Part of a small language model's weights.
Size: 8 layers, width 256, vocabulary 2048, 6.3M parameters.
Architecture: no biases in attention or MLP, tied embeddings.
Training: 194M tokens, 6018 steps.
MLP neurons of a small language model. Each row is named by its layer, matrix (up: input weights) and neuron, and shows model dimensions 128-223. Each number is 128 + 32 x the weight over its row's rms, rounded and kept within 0 to 255. Numbers have three digits each.
Before each neuron's rows, "fires after" lists the tokens most often just before its 100 highest values on Wikipedia text that the model never trained on.

fires after: " ", " |", " |\n", "|---|---|---|---"
L2.up750:155124137136107110129096140148139150146135151139157119131081083169134159094121170154106130098181099065114144110084113106129169104116133125171179114151154139107135147137155175128179078108156083121131172082108103165163103115095189097143117157113131079179127138094113142185143153102134141135

fires after: " |", ".", " medal", "ver"
L2.up380:158109103117131042086059086146137135108119149105096088154162116225114143100083142128117082061177110109122168168124085163137101175139147117153084121120136142150124111115177194122141139128138109143127113146064139130137144141087173161202136103145153129071192179082129142129146152144092147088

fires after: " |\n", "2", " ", " R", "0"
L2.up350:112103147170066104098106093177149131155117110144153108165102150149219189117109069126071130126159072164080127106152170131161116153101200098129094080154157090056109173146121137166076143147171112141122131139108075099174094105154145118141051154115133123164134140100121104163115122105125108148

fires after: "\n\n", "\n", ")\n", " |\n\n", " –", ")\n\n"
L2.up880:091068156127111128152095095137141071125134143093197192160154159130144144124125122123120087122121140116093165161068160168189106148192104058130145088143094120103129101137197147103123112140113127101118167162146117201115184151143138156100106093080096087121120102063148145078155186103125152156

fires after: ",", " in", "\",", " of", "),"
L2.up916:127116174111091146085127088157122129080099136102148129190164166067125137066089117161147091113158178133112147154133071130110149134144195127085115076148126133130166097144140117135170198089106141093123159118121082063123133070098159130095141064172150121213121105116120155134134139126125090106

fires after: " ", "2", "0", "1", ":", "+"
L2.up242:114113151101130110110142124104112137136145133156117143178161094030134179133093106231174129117082095048103142094087182112110092189079111136174095098077153192160161146092123089122113121081166096074107125104158164077135145159162188109101085059132157102170112197139157108150160068113120171138

fires after: " |", "0", " ", "4"
L2.up703:147134122144078152190102116155136162135106102081137133193101136201115150123101174114091105150156128179102143101128084118139115113148169155203126148129140135111165170137136152179119126102112168137092125113068112048152103093079159067171133129093160137142129133083157106183101140105127117163

fires after: " |", ";", " a"
L2.up362:099121094174127119112128134098206132129159135138171123114125113159134147138129055226135113108099114118112148135153171093169118118093117121103096114155097090130149105116180126102140150152130128130116124177088110194150103108137090135119105131117145111112230095115151144103180144114141117152

fires after: " ", "1", ","
L2.up541:195125131143135149169122118095108135096120085131013125103104119134118146112181139120147125076112118138120177116072109147141086107124190129108146135153128132166141085111100142135147099137168087142124125145158138170152119149130143086201090084144176129165133156148160105105127135132068138137

fires after: " |", ";", ":", "a"
L2.up872:100104102122165153118127075179141103205044135102097108168128140123132114177064135108092106112131111104135048115152145100154118159146124151147038058115131168117086124121148134176188079100109144126110155123199124101132153158086120134130184130141128123099077166119205141138103110169084136120

fires after: ".", ",", ".\n\n", " of", " \""
L2.up834:146065125119129149176128173119126086116130151154103173052137088100100131106109138137130143146147059124146124115084128137111080129131143131073104083110029177148077114117125101088129144077171076148127120116116161141173092209097145120144159157179160123134138110153101103123146111159119149170

fires after: ".\n\n", "\n\n", "==\n", " |\n\n"
L2.up706:085101114123116147089081133164090142110144189119105183144161133110064158132130122081173111130104132088138158090125138098149153150117115092179146146149135112122186118112129129082125115098127085157161155119093134176130144132170152127111141172148074160115120083176115156220105105157146107139